config = dict(
    norm='rmsnorm',
    init_std_qkv=0.0228,
    batch_tokens=65536,
    train_tokens=522200000,
)
MLP neurons of a small language model. Each row is named by its layer, matrix (up: input weights) and neuron, and shows model dimensions 144-239. Each number is 500 + 25 x the weight over its row's rms, rounded and kept within 0 to 999. Numbers have three digits each.
After each neuron's rows, "fires after" lists the tokens most often just before its 100 highest values on Wikipedia text that the model never trained on.

L6.up3061:485548495517494474474547495484515552503536511513468534494504540516545482490512450493500505559530528514492471531500520473506470508522491492490509480527548526546482498491497466488505508446487500524491496544493506512518506491507507524486522543502540497470509502495565479513513525489476553495
fires after: "2", "1", "–", "\n\n"

L6.up275:543496531503490519506464480513498531483510475507457432520543497466476479526502516530503502480481507458507503483519558485472508493511489507521476488490453524511529541482464479467507478468491493474461483492458484555455496490501494519464485501467489523489495477522520507478445487500506529511
fires after: "\n", " |", "(s) |", "ength |"

L6.up2931:460501490495518499485499501505525490531457494469479525527497523471489474505506486518459493470460460488471500510519495458498508474516473489517491483501462531513501449540499503456487509472532483511535501497496524487506493491489531520525486558476476498479469498479476426485486529497501529470
fires after: "\n", "\n\n", "in", ".", " "

L6.up281:459517538497493476515461544479505524485516530525517520493458458483487490457526489516505518507482491487527478483502486495501492488455505522475484483494552494542495534520525485487596520487494467507537486514491456443508524503494494516485515524508501528518471505475531536485489521499489433516
fires after: "\n\n", "=="

L6.up570:511552524480490473474470535496487468520531503492486488545540484544514519481513487556472468503506493514528518500496524475500508516520545527519511516551523489519495505518515513563468496494484506513482483525512484525527464463540491473486512465473531477461483528446511535503472477527517501464
fires after: "\n", "\n\n"

L6.up2529:508548486524504481488501494487492488514467522540512514467527538478495510453522510505516521553527493499450511492482528469502507507503484460476510439507505527535510452507465494451508512515504478469523527497467453472462503545536488492505483542437513520529458481495498508524493471486539468531
fires after: " | ", "″N ", " ", "| ", ", "

L6.up49:548528452491504492507476495535493493476488500482529508466500529488484500474477478499478507501509466491504497553513530452510476490470498540476527543493521490524524483514501492531497502515501519471497517509542493525450472453473510473525503475521535487491539493430541537476528453498525486468
fires after: " on ", "\n", " | ", " On ", "On "

L6.up218:468506497518515518477488484441488562465503544482483514510493475521521486472505484502503513497468541469484471542494499544500454502503488516561478491518526541513506501518534505500511531539526483528539467494500473492517466524487481482513518488519524510495513524456472536522474508487548478442
fires after: " ", "', ", ", "

L6.up1368:481483479516532492488527505537543475516470550501508532517492488462497461449531508500464506505450470573526459484473522444500494519502473474523490467488501507501505530516485502522452511509471457510514506498508525511492488529478523482449534485486499495511504527562498476518474516510512506474
fires after: "3", "2", "4", "-", "5"

L6.up1771:483539500541519502463500463504466513474471547473461474516478476481469484492481491481476502496518469506490503535513490475471456555526507507496523515537511522442519495514498477505484502523500503491516479520494473547497523484451489500517475463503494506455468506434500466521481525504526511498
fires after: " ", "1", "2", "-"

L6.up1152:460514496503522485524498442505539509514533461483500483488440476501535545491512496497500504521499508507507497459505518471531496463540448503506527498541505500511490529526505472494525507505551457494514521513480513473480527510488531498531493555493552520534458485469475482475486532527507455513
fires after: "\n\n", "1", "2", "| Party"

L6.up546:508500486472505480488519502476497500460543537489520499470503503466499484490455482509509513455499535506501509495517504487487491515536520521474543487480547471490523491467487510452463472495514545478483516481521512529472498526501538552513544480491515530500509482462538456508496505457513518498
fires after: "\n", " log", " p"

L6.up2108:482532463514478478505480530493520489533555440505455451458502545459481459542492521476500467484496502498465501446528491482512472488503484525490483516487538513521447497533465478455499497486455519492467574492455497524466517531498481525491508514524470567507521445564467552539486512520541505492
fires after: ", ", " in ", " of ", " June ", " August ", " "

L6.up1612:475530540516520495503513511525481488480491504526481513540510446486508485500479556509550509495459454509468481499481513468503484517535455507506498490523514514485519517525526497486489559527480539491501529500486492492569440516487537488491506500509511510483504514477478538469522535544539489517
fires after: "–", "-", " | ", "ok", " ", "ut"

L6.up13:509512540494478502537475514499487506474515496481506483488519467507492570490536476484470498457491498499533439473555530489500475493520479435463527492549528548501540487532502479521520496558471493532474528495510507455515496530510488497493522514517464491435461477558471516489517487482522465495
fires after: "–", "1", "2", "7"

L6.up1532:485513486532482546475506487462491487506526525506508522468543510459496500493491480500523490541524481515465534499516491512520531492495485478489487467451510520500492452497510508489480500489500471481444471517492466550501488477544529511488505518538493452495522472483494502502494466478515480490
fires after: " ", ".", ", ", " and ", " about ", " is "

L6.up792:492486505530456507511466473487481505526460464483468478496563497506503518496483505467474475452514470512478489501446490482486503496500516523483527510454500518524519497493508506498460544500486490487472527508522496486481505543500523515502477515501494518477439511524505467491536459478518476479
fires after: " |", "\n", "ength |", " % |", "1", "."

L6.up2488:492508466478495468558530507514487516487495470508491514499498528503521466516545506506516553510489494536526533505506496509445519453506519506534525476471515556489496528469488528504469521522502513505474468505522560512497488497471481512496546520507499568505497519462515505469519506527529568558
fires after: " | ", ") | ", " |", " | L"

L6.up1024:465505479509522503500485535493489517465513514474544507516507469502504511488486468474479521508498539487499478539519483520485470485499490491498522471503471503523473458529539499521478472545518464473508509511500496553462474496492490506503520478474494520502550501496459535468519486506502504482
fires after: " ", ") | ", " | "

L6.up2161:520469495469507458521455506491491497539493478514546509489461486484514494520445486489518525475509527537504529494480525474530474532474504481512488507536544485510514510503503470512509496480490482466485566501524466519457483526486510538510505512497454511498490477497510479460505498489515525513
fires after: " |", " |  |", "| ", "\n", "–", " ("

L6.up461:502536536445476520493503485489478493519496496505553513528497476474453500479490503517485492519470477507494458502500487482501512540504486497497543511544532495485525472505530551519485514458428506496485479497535512463495545492477475457496497472488519482506514480511540486440530480528506481499
fires after: " | ", "3", "2", "4", "5", "1"

L6.up1514:478494525488484488518473536497554531497500494545474514551496492506530541499487565462479465520526524521538484521543489502489499501517463458519527465472532472546476518536537473496521486530510482511461509516550504519536459525491487534497501505503483530514500503514481478495513474507519549492
fires after: "′", "2", "1", " from", "8"

L6.up2963:502516494537501489488527490491500483493514453495506506545507483497500507488519487503480497499498451515525520496518540475512470510508521477496502457531479484491537516448456455492543539447522495521470505484554510506547492509509545483472481540541563531516561467512533504491472517512449496497
fires after: "\n", "\n\n", "ot"

L6.up190:494474478501458476506457532476459471516489493476517511475480492484486496504457523535514514477498458507520508479503481533530518518542528497475483518529492501497523508574490487485496497560494572480495494532546500534492492511477516486496535485494494499518499478493514527497511495464471514498
fires after: "\n\n", "\n", " | \"", " \""

L6.up2889:500551508499496483507494522483477479486522475568481526501482477479511476460511505544441520551535491481536482511483502494510499508471541449509536491472494511487516484540560474496481523538515519516526505486482514519485520448531491516477457468489491484528489507473510479519543515465544473488
fires after: "1", "2", "–", "3"

L6.up638:518494522475489480514491495477506491502485512471481511501485501519465510535517512514515468468491499512488471478510490500521556478535522491490509495472522518463477522478498514494510520502467488519507532455526460547541538491483501496540497457490508425463488501471516524493486507492549499506
fires after: " | ", " ", " (", " grand", " in a "

L6.up173:541512488516462527534568482532486467509481485521521549532467496494481470500484482539525455481506499510474519532511444450536499469499502478504444489476527535483484491485552527482483524525468516478530509504548478492511519518474457493504480508502459450490506535501516466502475460483458476486
fires after: " | ", " (", " ", " |  |  | ", ".", " was "

L6.up773:499484483473524484496526499515540485510504500508491522479509520548528482528492525508492479472529508498493527477471503549541506463470524513470509514465492502541450516505500487510504498519455473513542500444497532523479537505480510503495484497533511494547493548496489499501518474523514530491
fires after: "1", "2"

L6.up2589:488503486514539509486477483488548498476491472496477469515505535521499532470537481488525472476528498501471482510501488495477513497508508489499477454456523513454517497502539480485506492498520525480447505487496467504477480559529563493535475539489507486474508465520474536555485536473486509515
fires after: "1", "2", "| "

L6.up2390:516498510455534489486496510519545513491531484498493493553479479501470478487485506545510484509528516519485527487502504472491514485500485540547520562557502496534521546496505477511531542522505480502497484475530505479516522517472487485533508493516519532472519506514493509476490518499483456513
fires after: "1", "2", "000", "63"

L6.up2384:514520482545491493506543435529515493493521451495500454481526477467517512489477495476473476554521516501454520468553490475498484473516506493493454502509460497532506514525531477471502517508510487470526499489526466510501487510559469475477565450521467528545476510527512515497506496507476502519
fires after: " ", "ock", "ta"

L6.up2288:481491476459495475498501509490520515522517519488516492470518471487529472508523495489477543495521462528503481513488484465517488529510530519555481501520528492545543485536522483507505506489525507485534420482488509464506503545501508487490525492511535484457467517515471470498515508465570500527
fires after: "\n"

L6.up7:530498485458502473491453506493501506500517499506500511486536463458470473481507534480454483492485538481512503528500474506501528470479454514482477522501453505470492492487504501492492537493486505536519520498503502532467528512496533505509498524490482535482516468474513507487496482479507484484
fires after: " S", "os", "S", "ens", "-s", "s"

L6.up480:480514504496508465497519515432521521510458552479561534526516505513506489497468471495507493510512515479504497501480502518483525501544488538535473450510508475485483506495499447476509505508533495500528526454502504499505487523487476501491431496504478535508505488485486516510502526509518498495
fires after: "1", " | ", " h", "."

L6.up2718:506526502510520519472496510461492519499544521508511511501506469512512469480460497573487548515532456512475501520497508500463459449495485569516520507476501499488475519539490467477483463519494507506527515493518477476477518506505514486456478511530519512482497512505485521488460500489485508480
fires after: "#", " ", "-", ":", " | "

L6.up1161:507527472474485500500545520510461489476500492523479492461509476470482465491525507558480536499513469455466523511529456517508512466493478505485524487519478524523528531538527493483469524477514500523497507496539480489508460490496503485522486511490516521526513511501513486499552493491514486513
fires after: " | ", " ", " (", "-", " W"

L6.up2968:489550477519514504456440479508498506503464516488530522521512468536551540509458490517461533506542518470476447524494484476497494495486508514481486523534508535444507516521503503459509506469459492468486529496487492534452479529487482483456518504506492501475495491485507512502483482491532458466
fires after: "–", "1", "2"

L6.up1903:501444448501504455531520545550548508510524494497488513507497499491510486548477508549513511506502499505442496503521490499483510498464563487476492483476523550490508528507508497539512527482491519503524509522496494483524490511500483485500490536488509532546477536495523472507536532485542474506
fires after: " |", " |  |", " | ", ".", "\n"

L6.up1013:483465516475497475553484490537479546469541498486439513475460501519489497508467484497544540518499511519507473490552475518557486501511495495535482498479544528524494513507497492461470485538500538500503524475496480522526498452494455464523495501481487554490513508528569436460519492490527488486
fires after: "1", "8", "87"

L6.up438:495523497498480522490545537508505469522532526481523488463505540530510526491467500513476485478533488526494489516504450445520521482498524446507493489529541498560503503493494534487469517496510484522484534498507477501497519517515499544500513518520503487480454465487542517519488486481538559491
fires after: " | ", " ", ", ", ") | ", " |  |  | ", " ("

L6.up2733:535508519520491496532508529516449468501479510524464506487504534507505526522467531513475451484556500530495499521443490527505502516524501483535501498494508506495526506459469456483511490534527471498469511469492506472493488542530456523520521500536529520512488508506481468545495489515512555485
fires after: " | ", " B", ") | ", " b"

L6.up407:528468512514532503510564494542467519471524488472518537453490521486525490471484523496499545487520510524507471517532450519520493522526500494518523443488505520499501502495506498498492499480525482529495536491445461501491534478521473507495489522496482486439482524475477516486477494510518495479
fires after: " in ", "In ", ", ", " June ", " In "